{
  "activation": "swiglu",
  "norm": "rmsnorm",
  "rope_fraction": 1.0,
  "bias": "qkv",
  "tie_embeddings": true,
  "init_std_o": 0.0,
  "init_std_up": 0.0209,
  "optimizer": "adam_variant",
  "lr_head": 0.00443,
  "grad_clip": 1.0,
  "schedule": "wsd",
  "decay_shape": "linear",
  "final_lr_fraction": 0.0,
  "doc_mask": true,
  "dataset": "wikipedia_en"
}
MLP neurons of a small language model. Each row is named by its layer, matrix (gate and up: input weights) and neuron, and shows model dimensions 608-735. Each number is 50 + 15 x the weight over its row's rms, rounded and kept within 0 to 99. A neuron's up and down rows have the sign that makes its largest values positive.
After each neuron's rows, "fires in" lists the words (lower case) most often at its 100 highest values on Wikipedia text that the model never trained on.

L5.gate75:52 45 40 39 11 58 52 27 64 48 42 34 25 38 60 37 61 25 67 56 31 51 35 39 50 55 36 66 47 50 14 56 56 50 56 17 16 62 44 39 35 60 66 43 51 56 52 39 73 46 30 65 53 61 33 39 49 60 65 41 50 65 44 60 52 59 27 55 50 28 41 62 64 49 41 58 31 57 43 63 60 26 26 43 29 47 42 82 43 61 29 60 50 49 45 51 59 46 59 58 35 32 80 75 30 58 63 54 75 49 26 69 35 54 42 56 57 39 56 66 69 25 64 31 26 45 43 51
L5.up75:66 59 71 54 73 53 48 31 36 50 61 59 69 33 25 54 69 37 56 42 44 36 65 37 64 39 57 46 44 49 52 51 39 31 51 56 49 64 61 59 23 50 70 10 26 48 42 43 53 16 57 48 46 71 52 63 37 28 35 19 55 38 45 31 81 47 63 37 62 37 67 24 55 63 38 45 36 54 63 48 54 53 50 59 58 71 35 52 25 81 81 54 46 65 69 47 34 41 45 59 49 88 44 61 62 72 28 53 72 72 62 45 58 61 38 54 52 15 62 41 50 47 54 48 71 51 67 33
fires in: "as", "so"

L5.gate2036:44 30 73 32 33 37 63 60 74 40 58 54 48 64 63 35 45 59 56 37 34 40 19 34 35 59 24 46 76 61 61 60 43 56 59 78 54 75 55 44 39 60 61 33 45 62 42 41 49 68 22 51 64 56 38 63 60 72 56 31 54 41 54 56 60 49 34 36 46 47 54 35 65 59 74 48 41 51 46 69 51 64 66 30 63 52 76 36 55 43 55 32 38 17 35 63 69 60 61 28 52 17 47 64 80 59 27 38 62 71 61 46 25 47 73 74 46 66 27 62 66 36 39 63 51 31 38 46
L5.up2036:50 29 57 46 55 50 56 48 62 51 47 88 59 51 72 52 43 51 46 24 48 59 38 43 53 55 32 47 85 52 63 79 50 48 61 49 81 57 46 34 53 53 40 23 34 58 43 57 32 58 47 58 73 45 45 56 37 37 24 41 52 48 66 65 31 48 56 41 67 55 27 22 52 39 66 40 27 40 31 61 55 59 62 56 62 52 70 57 50 34 52 53 54 46 51 24 55 10 65 35 56 06 54 44 60 41 48 69 44 32 52 30 41 59 53 80 42 40 33 51 18 60 50 75 40 52 40 26
fires in: "july", "january", "october", "may", "june", "september"

L5.gate1272:45 45 61 53 70 53 45 95 66 68 55 55 79 45 54 64 36 60 56 42 19 53 43 39 46 46 50 57 53 41 59 37 20 53 31 79 50 34 60 71 59 48 51 23 26 68 48 29 52 28 47 49 47 55 42 33 63 56 20 56 66 65 30 55 70 64 51 55 53 51 55 48 61 33 31 47 42 40 57 56 75 31 41 38 62 84 40 33 59 40 34 40 59 51 61 51 52 51 53 52 51 82 50 49 43 74 14 47 57 65 44 59 35 46 54 51 48 48 32 41 44 20 47 58 39 53 57 61
L5.up1272:55 27 53 50 25 39 75 48 46 64 44 46 58 62 76 45 87 43 65 52 69 35 46 44 50 35 76 57 54 56 31 64 54 29 52 38 52 46 66 61 59 57 39 61 38 64 59 36 64 48 45 44 65 43 74 60 56 31 58 48 34 32 74 19 40 28 44 14 35 20 41 45 45 62 36 61 34 59 54 57 51 45 48 41 29 37 54 17 30 58 21 44 57 11 49 46 46 51 49 46 62 58 59 72 52 52 43 28 50 24 50 33 44 55 31 79 61 42 28 27 35 49 56 49 65 56 73 52
fires in: "that", "as", "and", "which", "but", "where"

L4.gate2036:38 32 65 37 30 61 83 32 81 64 73 19 63 45 64 45 59 36 69 29 87 60 47 46 65 59 65 36 49 92 60 57 24 42 57 45 48 54 39 44 56 52 40 46 49 59 34 21 52 26 47 40 65 70 31 25 77 65 73 53 34 78 37 46 57 65 33 40 42 50 59 38 43 59 54 57 55 28 49 68 65 52 61 48 88 60 70 42 58 54 81 72 79 41 63 30 60 38 46 29 36 42 38 29 42 40 33 65 59 43 79 42 56 56 58 50 22 05 25 47 43 39 57 68 46 28 37 31
L4.up2036:57 39 66 51 32 87 42 70 46 56 44 58 54 73 29 58 78 66 58 54 64 51 62 73 57 56 51 55 45 36 53 34 22 63 69 69 47 64 58 41 45 73 52 48 41 30 71 65 35 63 32 54 57 48 72 19 34 48 56 60 60 57 26 59 33 66 58 27 42 28 43 57 67 77 60 47 77 43 58 69 56 75 28 56 63 67 46 32 35 40 83 52 66 47 53 62 49 59 49 56 36 43 64 69 43 48 40 62 69 24 30 41 69 41 70 44 62 46 60 62 52 56 31 50 23 56 55 40
fires in: "and"

L4.gate83:61 39 43 70 59 61 44 33 50 91 57 68 51 41 61 69 54 31 46 59 41 88 44 62 34 57 40 34 52 42 41 68 59 58 56 41 51 30 32 65 62 53 25 61 19 45 68 75 51 55 49 62 49 50 30 21 28 49 53 75 62 70 40 67 53 36 40 34 76 19 53 67 50 34 29 55 30 55 35 59 63 36 66 55 50 47 32 58 61 43 28 66 51 68 65 24 35 56 55 34 60 42 68 52 47 60 75 82 72 27 45 45 37 49 33 45 75 28 40 32 35 40 29 59 39 44 22 61
L4.up83:56 49 47 52 49 70 57 53 50 44 42 70 50 47 59 53 23 26 60 88 44 53 72 54 60 36 49 30 57 65 46 64 61 43 59 50 48 57 52 37 30 53 76 26 59 57 59 59 66 31 65 58 60 40 61 72 48 45 31 40 42 69 35 43 43 65 64 56 63 49 41 56 78 46 50 67 75 60 46 30 53 47 54 85 84 77 53 46 57 37 38 54 46 58 67 40 31 27 54 58 41 70 34 50 51 41 18 62 64 63 55 72 52 69 76 26 47 48 49 66 31 71 65 47 51 37 33 73
fires in: "6", "26", "62", "2006"

L4.gate19:58 63 47 51 52 29 60 60 61 42 31 54 61 30 39 54 41 56 41 37 54 50 34 57 40 43 35 78 48 44 33 39 52 31 39 43 63 60 35 32 54 75 54 42 43 53 53 43 71 51 61 57 26 25 49 69 59 62 69 51 45 33 23 34 55 44 46 34 61 69 34 49 40 40 24 45 85 46 14 76 41 50 66 44 76 76 64 29 65 48 22 48 61 63 51 68 23 33 52 56 60 46 67 56 53 42 70 53 76 29 27 66 53 52 45 69 51 45 46 42 71 53 54 66 51 51 47 35
L4.up19:11 55 44 71 59 39 51 44 58 41 57 51 62 34 94 53 53 65 34 53 65 77 46 34 43 56 70 42 98 45 35 41 64 54 46 31 47 52 68 65 55 59 65 65 31 52 35 37 38 70 39 61 64 79 29 72 40 56 26 66 49 50 45 64 51 62 64 57 28 69 43 41 42 43 48 46 73 37 46 58 47 40 55 32 52 54 54 48 44 59 53 50 43 40 47 66 62 57 61 56 50 36 25 35 21 50 42 48 55 51 21 55 51 58 54 46 45 58 51 39 68 60 51 49 50 63 38 85
fires in: "for"

L5.gate1676:70 54 52 39 48 23 57 37 34 53 44 26 51 47 75 44 58 35 40 50 37 64 54 31 47 60 36 60 52 77 17 51 36 31 55 31 49 48 28 81 41 61 40 51 11 78 46 46 42 47 61 61 52 35 40 46 73 43 75 63 59 33 55 58 56 84 51 37 74 45 42 58 54 44 58 38 19 40 50 62 65 32 39 46 59 66 50 53 48 35 67 67 47 73 60 54 56 51 63 39 31 31 51 53 48 68 57 39 57 27 35 47 54 44 48 64 43 66 67 51 73 39 72 35 46 41 47 67
L5.up1676:35 38 50 48 60 65 48 56 48 63 40 53 57 33 45 57 57 36 73 46 52 49 25 53 53 58 33 35 43 39 57 43 46 45 69 33 56 78 43 42 38 36 30 61 60 25 74 24 48 36 93 30 59 39 42 82 51 53 35 70 55 88 55 66 65 47 66 57 60 34 46 47 45 62 52 34 36 79 58 32 46 54 58 51 42 28 82 52 44 50 26 48 32 44 59 66 53 49 79 35 59 18 41 37 47 57 45 57 45 43 29 55 48 37 33 31 37 39 68 28 46 45 65 51 33 46 41 51
fires in: "as", "became"

L4.gate1963:59 68 54 31 47 44 64 41 60 43 41 57 46 88 68 63 53 27 32 45 44 29 53 63 63 65 61 36 29 42 42 39 57 86 34 45 63 60 59 50 65 31 40 46 55 52 37 26 71 33 45 61 41 63 57 45 61 21 52 55 80 38 34 85 41 57 54 54 30 67 38 84 66 66 58 45 69 57 25 67 74 76 97 44 50 44 56 81 21 53 65 55 63 57 59 82 54 63 62 55 56 16 17 39 59 76 48 52 40 69 61 48 37 61 35 41 77 50 25 35 45 49 33 45 56 48 40 53
L4.up1963:54 68 50 54 51 46 51 41 34 50 52 25 47 41 33 44 55 53 43 79 50 42 61 41 42 44 59 59 58 48 57 66 24 24 26 48 53 73 26 34 32 44 41 68 68 54 54 22 55 47 44 53 48 59 48 62 42 18 54 07 36 74 59 54 60 65 58 39 71 48 33 64 70 47 47 63 59 57 51 48 50 68 37 72 50 18 48 62 23 78 72 44 35 43 23 43 51 70 31 14 38 61 53 34 62 35 61 47 45 32 66 66 67 37 56 60 49 54 42 41 47 38 41 33 56 72 57 86
fires in: "school", "grade", "department", "ministry", "government", "division"

L4.gate1423:50 29 60 51 25 40 22 49 40 45 63 36 55 74 14 69 52 68 49 54 72 28 43 60 17 67 40 58 42 38 51 41 72 45 50 42 70 22 41 53 38 48 62 34 61 53 56 71 71 53 38 53 31 42 54 28 47 82 46 43 48 78 49 42 68 55 51 56 76 36 57 67 31 58 64 26 66 64 67 54 48 68 27 79 33 40 43 79 47 41 43 56 48 50 67 56 29 58 25 56 25 42 71 75 59 39 32 46 57 31 40 69 46 45 60 36 47 55 58 66 42 56 77 31 51 66 47 34
L4.up1423:57 23 52 47 33 53 26 31 84 65 47 35 61 33 34 63 32 52 31 28 68 41 69 63 55 48 69 35 40 45 71 53 30 45 80 43 42 38 53 63 32 58 47 37 42 60 58 52 55 50 54 70 50 48 56 38 46 28 50 70 48 76 43 68 70 56 63 33 62 33 55 63 36 70 30 46 44 48 66 69 79 28 41 38 54 54 36 66 68 45 35 39 50 55 76 51 45 54 30 29 47 37 65 73 37 81 42 74 66 48 60 55 72 21 29 63 41 28 53 55 48 55 54 44 35 40 27 37
fires in: "as", "years", "than"

L5.gate1606:51 59 51 48 55 40 78 43 50 55 34 52 53 52 38 61 70 50 43 50 41 32 65 55 51 47 45 27 66 43 61 39 44 45 40 19 58 52 48 30 44 57 55 30 59 36 55 57 65 52 47 64 60 79 68 50 74 58 45 46 53 53 52 77 48 44 63 49 60 66 39 55 22 54 47 61 45 49 49 68 74 54 69 68 57 57 47 25 35 59 45 36 52 56 27 16 44 54 46 48 72 47 38 61 75 60 52 30 29 47 43 31 56 37 74 55 54 44 40 54 33 30 38 74 45 49 55 27
L5.up1606:35 42 45 62 50 59 31 36 56 33 53 56 47 50 62 27 56 45 33 71 51 76 18 63 52 17 30 32 55 55 41 39 52 33 65 36 54 38 68 95 23 71 48 62 44 38 41 62 34 76 51 52 40 46 76 15 44 73 61 58 45 48 55 53 53 62 40 41 39 47 49 28 62 70 37 56 22 52 28 43 57 48 26 77 42 40 50 69 28 55 50 40 50 52 51 56 28 59 68 49 27 54 72 32 62 44 73 55 74 40 92 35 61 69 44 57 31 39 65 07 48 48 64 51 53 36 44 62
fires in: "from", "been", "had", "has", "than", "years"

L4.gate699:66 60 51 45 58 34 85 53 50 51 58 54 57 32 66 61 55 52 57 30 51 42 59 42 53 60 51 25 57 54 49 61 39 52 33 47 31 31 49 52 60 59 51 42 15 39 49 56 71 50 53 32 88 58 64 68 45 56 47 46 27 51 60 76 38 46 54 77 58 67 65 62 33 27 58 58 51 80 33 38 58 36 50 57 70 68 60 55 67 56 57 56 26 36 42 52 57 55 54 61 54 58 45 33 37 42 49 53 51 35 50 76 59 53 59 46 31 23 20 41 23 46 22 70 42 40 45 30
L4.up699:32 50 56 42 22 34 57 21 32 50 24 24 67 68 30 47 27 54 44 68 69 55 56 35 50 57 70 55 80 64 61 51 48 46 50 47 32 42 72 68 42 68 70 53 57 31 18 34 37 41 34 43 60 57 70 53 64 50 51 67 48 49 71 21 32 50 41 37 48 25 56 59 42 68 72 41 60 47 72 32 46 47 60 59 50 47 48 28 51 36 49 50 31 75 49 51 47 58 42 55 61 48 55 38 56 38 56 40 60 33 49 59 62 55 60 72 37 45 68 40 66 65 43 48 49 57 47 59
fires in: "from", "between"

L4.gate300:67 40 33 38 65 56 40 69 44 58 50 50 60 65 82 79 35 34 40 39 57 68 48 44 70 68 48 37 40 62 38 54 47 34 44 52 68 27 42 71 39 45 56 63 44 51 53 54 69 60 46 79 58 73 52 44 70 36 31 58 73 62 27 72 52 48 38 15 55 54 64 50 61 39 33 42 45 51 34 63 38 52 40 58 57 56 20 47 61 48 30 50 46 38 74 42 39 49 55 36 38 47 71 57 76 69 58 39 73 52 64 43 56 54 31 48 67 33 19 44 31 41 36 49 39 59 34 43
L4.up300:51 65 59 32 72 44 47 52 44 65 34 41 41 57 69 64 54 18 55 62 43 26 49 48 77 63 44 48 49 44 47 74 49 63 30 20 51 56 36 55 41 55 47 54 51 36 47 22 30 42 21 53 43 33 49 59 65 36 64 66 60 46 56 34 61 63 38 63 89 43 37 67 44 20 55 46 56 28 51 18 72 60 45 49 54 43 48 04 35 25 32 42 49 22 35 47 27 69 68 30 76 34 67 53 43 70 62 41 49 57 59 83 37 63 42 72 48 30 59 23 38 79 39 39 64 65 77 53
fires in: "6", "2006", "1986", "1926", "60"

L5.gate1477:91 54 63 43 57 32 42 34 39 49 70 67 22 67 70 65 48 38 53 46 50 37 23 24 40 65 48 27 56 57 49 34 43 65 49 54 38 85 57 29 83 33 66 44 35 08 38 64 55 42 71 53 44 41 50 39 35 66 41 36 57 52 46 55 37 74 53 58 61 51 48 20 59 48 67 66 24 58 53 35 40 36 56 62 67 26 29 49 33 47 69 58 55 55 48 68 62 52 42 19 70 62 61 50 26 39 83 47 57 42 36 82 66 39 49 41 71 46 70 30 58 28 50 56 48 60 16 36
L5.up1477:76 44 44 45 46 67 65 40 59 66 68 48 45 32 59 74 38 63 40 61 46 44 29 47 78 56 64 30 69 36 57 39 21 52 61 60 50 49 46 36 47 29 55 57 23 38 33 53 50 54 67 56 60 79 31 53 44 54 80 38 47 60 38 53 38 57 51 77 43 35 50 83 59 37 57 37 65 55 62 64 36 27 70 47 48 33 32 44 30 55 08 66 52 53 62 30 60 62 28 56 60 67 60 53 33 37 90 32 60 46 44 40 63 66 33 21 19 26 48 47 45 22 49 39 72 41 49 49
fires in: "from", "to", "between", "and", "of", "since"

L4.gate787:28 50 23 43 36 45 43 47 60 46 50 41 46 44 40 63 39 67 51 48 54 52 68 64 55 30 67 48 46 37 60 45 62 44 70 48 63 36 60 41 53 46 35 71 44 72 51 41 49 69 45 27 51 83 51 38 34 55 53 50 68 51 25 78 67 84 56 45 29 53 39 67 44 42 61 31 78 43 36 33 51 62 58 48 62 49 09 54 31 49 12 56 39 59 63 62 52 58 65 51 50 47 46 25 65 28 54 41 38 43 45 58 34 38 33 38 46 49 37 40 57 13 48 36 22 47 60 64
L4.up787:51 47 48 49 64 30 60 52 29 50 53 37 47 51 47 73 57 67 65 70 69 59 57 54 72 46 46 64 57 71 60 55 77 51 49 37 63 51 57 78 43 41 46 40 21 32 59 52 38 55 44 52 43 34 43 53 78 47 67 54 70 57 61 32 31 36 55 59 67 63 39 71 43 21 52 70 48 44 46 45 74 36 60 31 40 45 56 48 36 56 37 16 57 66 74 62 81 44 52 67 50 37 35 55 54 40 39 73 63 49 38 54 25 69 35 76 68 30 32 42 82 56 31 58 75 28 56 60
fires in: "that", "and", "what", "in", "of", "where"

L5.gate1156:48 68 54 52 76 38 58 34 49 38 36 54 45 37 72 44 82 62 31 28 34 52 45 73 42 37 49 60 49 66 62 27 28 72 39 12 58 74 72 48 53 53 39 47 61 65 35 30 45 61 18 67 51 62 44 31 27 44 53 59 45 43 51 33 50 53 41 87 88 52 86 62 42 56 61 25 28 44 61 77 59 43 48 58 52 73 66 52 31 50 65 55 65 75 55 21 61 57 44 52 92 53 58 60 84 47 66 58 40 71 79 39 65 42 59 50 46 56 31 42 45 35 32 90 49 58 43 59
L5.up1156:54 63 64 32 40 47 63 53 59 26 46 64 54 65 39 31 52 51 47 43 55 27 40 20 44 73 67 47 51 38 38 37 70 56 36 37 36 54 67 25 24 50 77 47 57 44 35 34 50 46 41 41 49 59 65 44 67 83 38 58 46 62 44 37 64 32 60 67 46 55 59 61 69 25 60 59 56 52 32 34 53 74 63 30 49 33 57 38 38 56 34 42 33 21 41 43 67 41 33 49 61 50 46 53 21 57 45 49 38 49 66 62 46 44 38 41 42 51 29 92 33 63 47 67 56 38 38 69
fires in: "with"

L5.gate2141:50 55 48 60 66 53 37 35 62 57 43 24 62 58 53 23 45 73 49 30 53 63 65 39 87 52 22 80 60 35 63 72 55 38 59 45 49 53 42 48 54 53 38 57 51 48 44 23 53 22 71 69 43 58 67 37 53 66 44 41 35 44 47 56 75 49 33 19 36 71 77 40 59 41 37 68 66 39 46 61 74 44 38 21 20 68 62 81 48 48 68 49 73 46 40 52 68 27 35 52 38 53 59 48 53 48 44 42 34 54 36 70 32 34 53 35 34 43 49 47 63 67 58 47 58 42 75 57
L5.up2141:43 18 41 34 30 42 75 64 43 54 80 58 48 43 45 80 63 71 54 47 57 28 24 40 53 35 60 43 62 47 33 60 73 42 46 67 61 48 39 63 65 74 15 30 42 65 59 53 73 62 44 51 38 62 51 44 45 56 55 60 62 70 57 60 47 71 53 75 32 27 39 54 56 47 61 64 55 77 65 40 42 53 39 72 39 51 29 63 58 79 67 56 40 48 44 49 40 27 80 69 53 51 64 03 32 57 28 59 55 07 56 58 42 54 26 23 52 57 52 62 85 24 48 65 62 41 59 48
fires in: "and", "to", "late", "early", "until"

L4.gate614:72 58 51 44 57 36 42 39 42 35 42 65 25 84 46 64 47 22 34 57 43 67 38 56 55 70 54 49 34 53 59 56 44 41 88 67 47 62 50 42 63 55 61 17 36 32 76 62 54 48 46 38 39 35 37 72 44 59 71 61 65 37 59 39 47 81 35 61 38 53 58 43 32 55 79 67 68 54 39 68 54 67 75 40 54 51 47 41 39 62 28 36 56 58 60 35 49 24 33 56 59 69 31 39 17 57 52 63 39 62 33 82 55 87 33 40 56 53 31 44 53 18 63 51 62 76 94 30
L4.up614:55 47 52 44 34 33 36 61 37 44 73 58 40 12 56 32 40 52 45 62 33 44 04 91 76 40 36 60 43 49 44 47 46 61 52 67 50 40 34 58 62 22 56 41 53 33 80 44 49 42 29 34 33 26 12 30 46 54 67 32 20 31 29 49 51 38 22 74 66 78 07 44 48 50 33 52 71 66 57 86 45 32 44 37 35 47 50 44 50 45 56 65 48 74 59 29 44 56 47 37 60 61 57 55 40 58 48 43 69 48 61 61 62 55 30 53 56 71 23 76 71 49 55 44 63 75 65 32
fires in: "as", "became", "was", "how"

L4.gate1477:46 50 79 58 52 37 68 35 47 32 62 78 53 45 39 32 65 52 47 70 86 19 30 42 32 55 56 72 77 36 74 60 53 39 19 48 73 75 26 35 33 12 29 45 49 58 64 46 72 47 51 37 50 59 34 55 39 69 89 63 47 52 46 55 48 47 51 76 41 69 54 53 32 50 71 75 74 76 35 68 51 39 76 37 60 17 61 20 46 47 47 28 62 43 57 36 56 58 44 71 41 45 70 62 29 52 62 38 68 49 57 51 53 51 48 62 53 83 39 19 54 67 61 33 69 58 63 64
L4.up1477:01 38 55 76 37 38 68 28 27 34 45 59 31 43 70 46 40 75 51 61 58 44 69 38 41 55 29 58 49 33 37 44 67 34 59 53 61 53 65 50 52 27 62 24 47 55 51 66 58 46 26 58 47 47 63 49 71 64 22 46 49 45 78 03 51 31 54 54 34 69 48 54 51 42 48 51 58 43 31 65 63 27 36 59 48 43 99 66 66 69 33 31 37 52 30 35 60 58 22 60 42 63 58 48 76 33 67 56 69 27 63 31 61 49 66 86 43 43 52 41 43 28 82 21 46 58 76 62
fires in: "in", "from", "on", "during", "for"

L5.gate2217:71 58 87 73 58 45 58 32 53 42 47 63 49 55 59 50 49 21 43 51 49 53 47 77 49 46 31 34 72 47 49 60 40 52 64 67 42 58 48 59 60 64 47 37 52 53 39 40 29 47 38 33 36 63 45 25 74 52 46 51 52 71 32 19 52 46 36 62 59 59 60 72 45 48 59 41 60 54 40 67 50 49 53 72 59 38 60 37 38 44 38 32 21 74 34 20 48 56 54 44 65 28 24 61 42 47 54 34 43 51 61 34 60 57 49 54 32 47 55 56 37 56 37 42 66 40 47 61
L5.up2217:57 43 49 31 43 51 39 45 56 46 34 33 70 67 50 46 58 67 68 66 68 25 48 60 52 36 44 45 35 62 60 30 28 43 46 65 35 46 28 29 39 55 66 56 35 73 68 38 12 42 35 26 72 62 33 41 60 36 45 44 52 32 18 51 72 55 45 56 69 51 81 92 54 46 74 37 40 28 53 31 64 50 40 43 60 62 59 77 48 17 41 33 51 44 69 38 74 73 35 27 68 70 48 55 61 63 55 38 32 42 50 46 63 64 44 37 52 60 52 35 53 39 26 50 76 75 41 46
fires in: "for", "under", "over", "with", "won"

L4.gate1128:45 54 56 61 76 32 45 51 37 25 58 30 82 44 38 52 61 54 69 63 54 32 52 34 50 55 21 71 41 58 53 50 18 39 50 25 71 36 45 43 61 47 47 62 59 50 32 45 55 49 55 44 45 53 56 26 58 46 47 33 09 24 62 63 59 79 53 50 56 45 61 37 37 74 21 51 35 44 72 59 69 40 41 60 38 48 55 26 65 22 73 59 53 45 53 45 48 18 48 28 70 61 55 20 85 61 33 68 51 25 41 42 70 58 45 64 41 34 62 59 58 52 63 57 41 18 44 39
L4.up1128:50 62 54 55 62 60 58 79 23 18 45 41 63 45 33 46 61 44 31 70 49 33 28 58 52 60 47 56 21 67 18 69 50 88 35 51 41 50 47 41 53 53 54 33 46 38 39 25 50 58 54 58 41 57 49 61 57 72 64 49 38 41 41 47 21 65 38 54 51 47 53 38 18 66 47 34 36 39 53 82 45 48 63 42 50 54 00 20 79 48 77 20 56 71 32 40 36 74 18 47 47 33 25 39 80 33 49 54 57 66 50 54 56 45 54 51 40 32 68 63 45 31 39 21 45 26 31 32
fires in: "and", "that", "as", "so", "because"

L5.gate1317:57 39 49 54 72 47 38 33 28 57 55 54 59 16 39 79 54 42 35 53 43 65 72 75 53 32 54 56 31 48 65 67 14 91 46 66 36 64 59 33 23 70 72 41 67 27 79 44 58 41 49 42 36 28 43 59 67 11 40 64 44 46 45 69 56 39 44 44 59 35 44 59 43 34 36 47 61 42 60 69 40 65 34 63 51 35 68 33 41 52 09 46 57 49 64 57 31 41 18 44 52 64 48 57 23 59 38 27 56 51 46 36 66 37 47 36 54 44 71 32 73 35 22 45 78 54 42 79
L5.up1317:64 65 53 53 59 45 70 31 27 52 53 57 23 62 29 54 45 40 66 80 45 53 57 66 33 69 54 54 64 55 74 76 76 47 53 55 77 59 25 47 65 26 56 45 24 00 83 41 77 47 54 45 43 04 42 44 42 31 42 33 39 60 30 46 49 53 53 23 51 64 76 48 61 02 44 73 42 43 56 34 48 49 85 60 52 30 48 68 41 50 88 49 62 78 56 43 54 38 53 65 58 56 39 60 28 33 49 66 45 62 35 43 28 58 26 17 41 66 45 63 83 73 51 74 53 49 69 36
fires in: "as", "was", "of", "became", "appointed", "a"

L5.gate965:60 43 53 48 54 54 58 62 40 49 66 55 73 36 57 45 33 54 32 61 63 73 68 55 38 30 42 65 50 62 46 46 39 56 44 40 69 44 39 51 68 18 50 31 52 36 33 71 47 50 58 38 54 34 62 38 60 49 44 47 58 51 35 41 42 32 70 61 44 39 31 69 52 61 42 35 48 54 49 45 72 48 26 50 58 52 30 73 55 41 65 45 47 58 68 46 77 54 34 63 36 63 45 40 69 26 53 55 45 48 38 50 45 51 30 40 41 57 50 77 39 66 57 55 26 89 57 59
L5.up965:45 54 40 43 52 61 43 42 67 47 48 22 55 41 65 40 55 30 42 81 44 46 42 84 63 35 57 66 23 52 29 43 45 40 51 24 40 53 61 22 50 33 63 73 40 45 39 36 54 36 41 58 13 19 75 33 33 69 59 60 65 46 65 40 70 50 59 59 53 61 49 53 38 37 45 80 47 57 63 37 24 54 25 52 56 69 34 40 36 44 15 30 55 61 51 26 48 47 60 47 40 46 26 46 80 67 61 77 36 86 49 45 20 78 51 27 45 58 61 65 48 47 42 61 65 40 66 56
fires in: "many", "several", "of", "various", "numerous", "100"

L4.gate649:81 52 62 23 79 20 44 23 24 34 30 49 28 41 44 47 45 44 18 60 59 43 40 64 47 47 32 38 55 79 61 71 52 35 42 36 45 49 75 59 63 36 35 38 42 61 22 62 66 45 36 53 70 69 63 57 31 38 53 66 35 34 83 51 34 32 54 59 53 67 42 45 56 21 71 77 31 57 43 46 43 51 57 50 76 62 51 38 66 45 69 42 50 47 53 21 66 59 61 33 33 64 44 46 37 70 39 23 55 62 48 60 47 45 51 44 45 54 51 42 65 55 35 99 36 39 72 44
L4.up649:30 19 48 22 37 48 19 21 63 61 64 77 25 77 44 47 21 53 57 70 78 46 58 59 62 43 61 35 50 51 22 38 48 45 32 37 55 81 45 44 44 49 41 37 44 44 52 39 56 58 63 19 40 75 66 67 38 68 35 25 55 56 49 55 35 73 47 54 67 70 44 45 36 46 67 35 48 46 44 78 51 28 45 44 41 50 57 66 56 54 49 38 37 30 50 51 78 38 41 78 51 21 58 48 44 44 71 49 65 22 63 56 79 48 59 48 32 70 61 62 61 70 64 55 55 69 64 39
fires in: "on", "at", "along", "near"

L4.gate1583:40 60 32 48 47 46 45 53 33 48 48 42 49 40 34 68 58 38 46 56 51 40 75 45 60 48 43 35 40 59 46 56 39 90 33 68 64 32 46 56 43 54 62 46 70 54 50 11 45 60 59 41 61 63 35 68 66 51 68 38 47 46 26 62 60 25 67 62 54 52 30 58 63 66 45 64 50 29 42 46 67 42 70 59 49 54 67 51 28 35 27 45 83 51 75 60 49 56 42 50 64 41 34 33 23 69 57 28 73 47 31 82 31 56 12 52 29 36 28 22 40 50 38 40 32 37 37 13
L4.up1583:77 66 45 56 62 52 53 75 49 56 57 39 71 41 49 35 50 75 42 56 75 48 41 59 42 52 25 62 56 38 53 74 61 49 56 50 57 42 69 46 43 62 22 41 45 60 70 47 41 47 43 51 38 77 59 42 65 63 65 52 35 53 51 23 42 28 50 60 52 33 86 53 41 40 40 36 21 82 62 82 37 45 46 67 59 33 24 31 61 81 76 40 52 49 61 53 14 47 42 15 69 18 66 45 51 26 56 63 15 69 64 43 20 57 54 48 30 50 66 45 32 43 26 31 24 47 73 56
fires in: "that", "which", "madonna"

L4.gate717:47 47 39 37 74 59 20 37 48 51 53 51 70 30 37 65 44 55 29 25 43 26 28 57 40 40 59 44 49 29 26 59 15 54 31 43 70 58 48 38 68 37 42 63 45 29 50 44 58 43 32 41 68 54 48 45 56 47 57 33 26 52 21 63 72 41 48 42 44 36 78 67 45 54 68 57 37 54 55 30 30 76 56 44 41 41 75 25 66 44 56 67 44 36 51 73 44 42 24 55 41 80 39 73 71 46 47 46 75 80 55 35 55 62 49 43 58 48 46 75 49 55 30 40 87 41 48 63
L4.up717:68 58 31 42 61 49 42 50 34 31 67 45 52 37 67 40 48 42 59 38 35 27 40 39 63 68 63 26 34 53 72 46 37 41 32 22 56 77 29 52 58 54 61 55 74 31 38 43 41 28 45 50 55 49 25 44 58 38 55 58 44 39 30 48 46 33 56 83 88 60 28 68 32 55 58 71 47 37 54 31 69 41 19 54 28 53 58 61 43 70 34 39 55 40 54 58 50 26 59 56 65 58 46 60 21 36 62 61 32 73 19 43 78 51 59 50 35 63 20 55 65 17 65 66 56 42 49 20
fires in: "was", "is", "of", "it", "s", "may"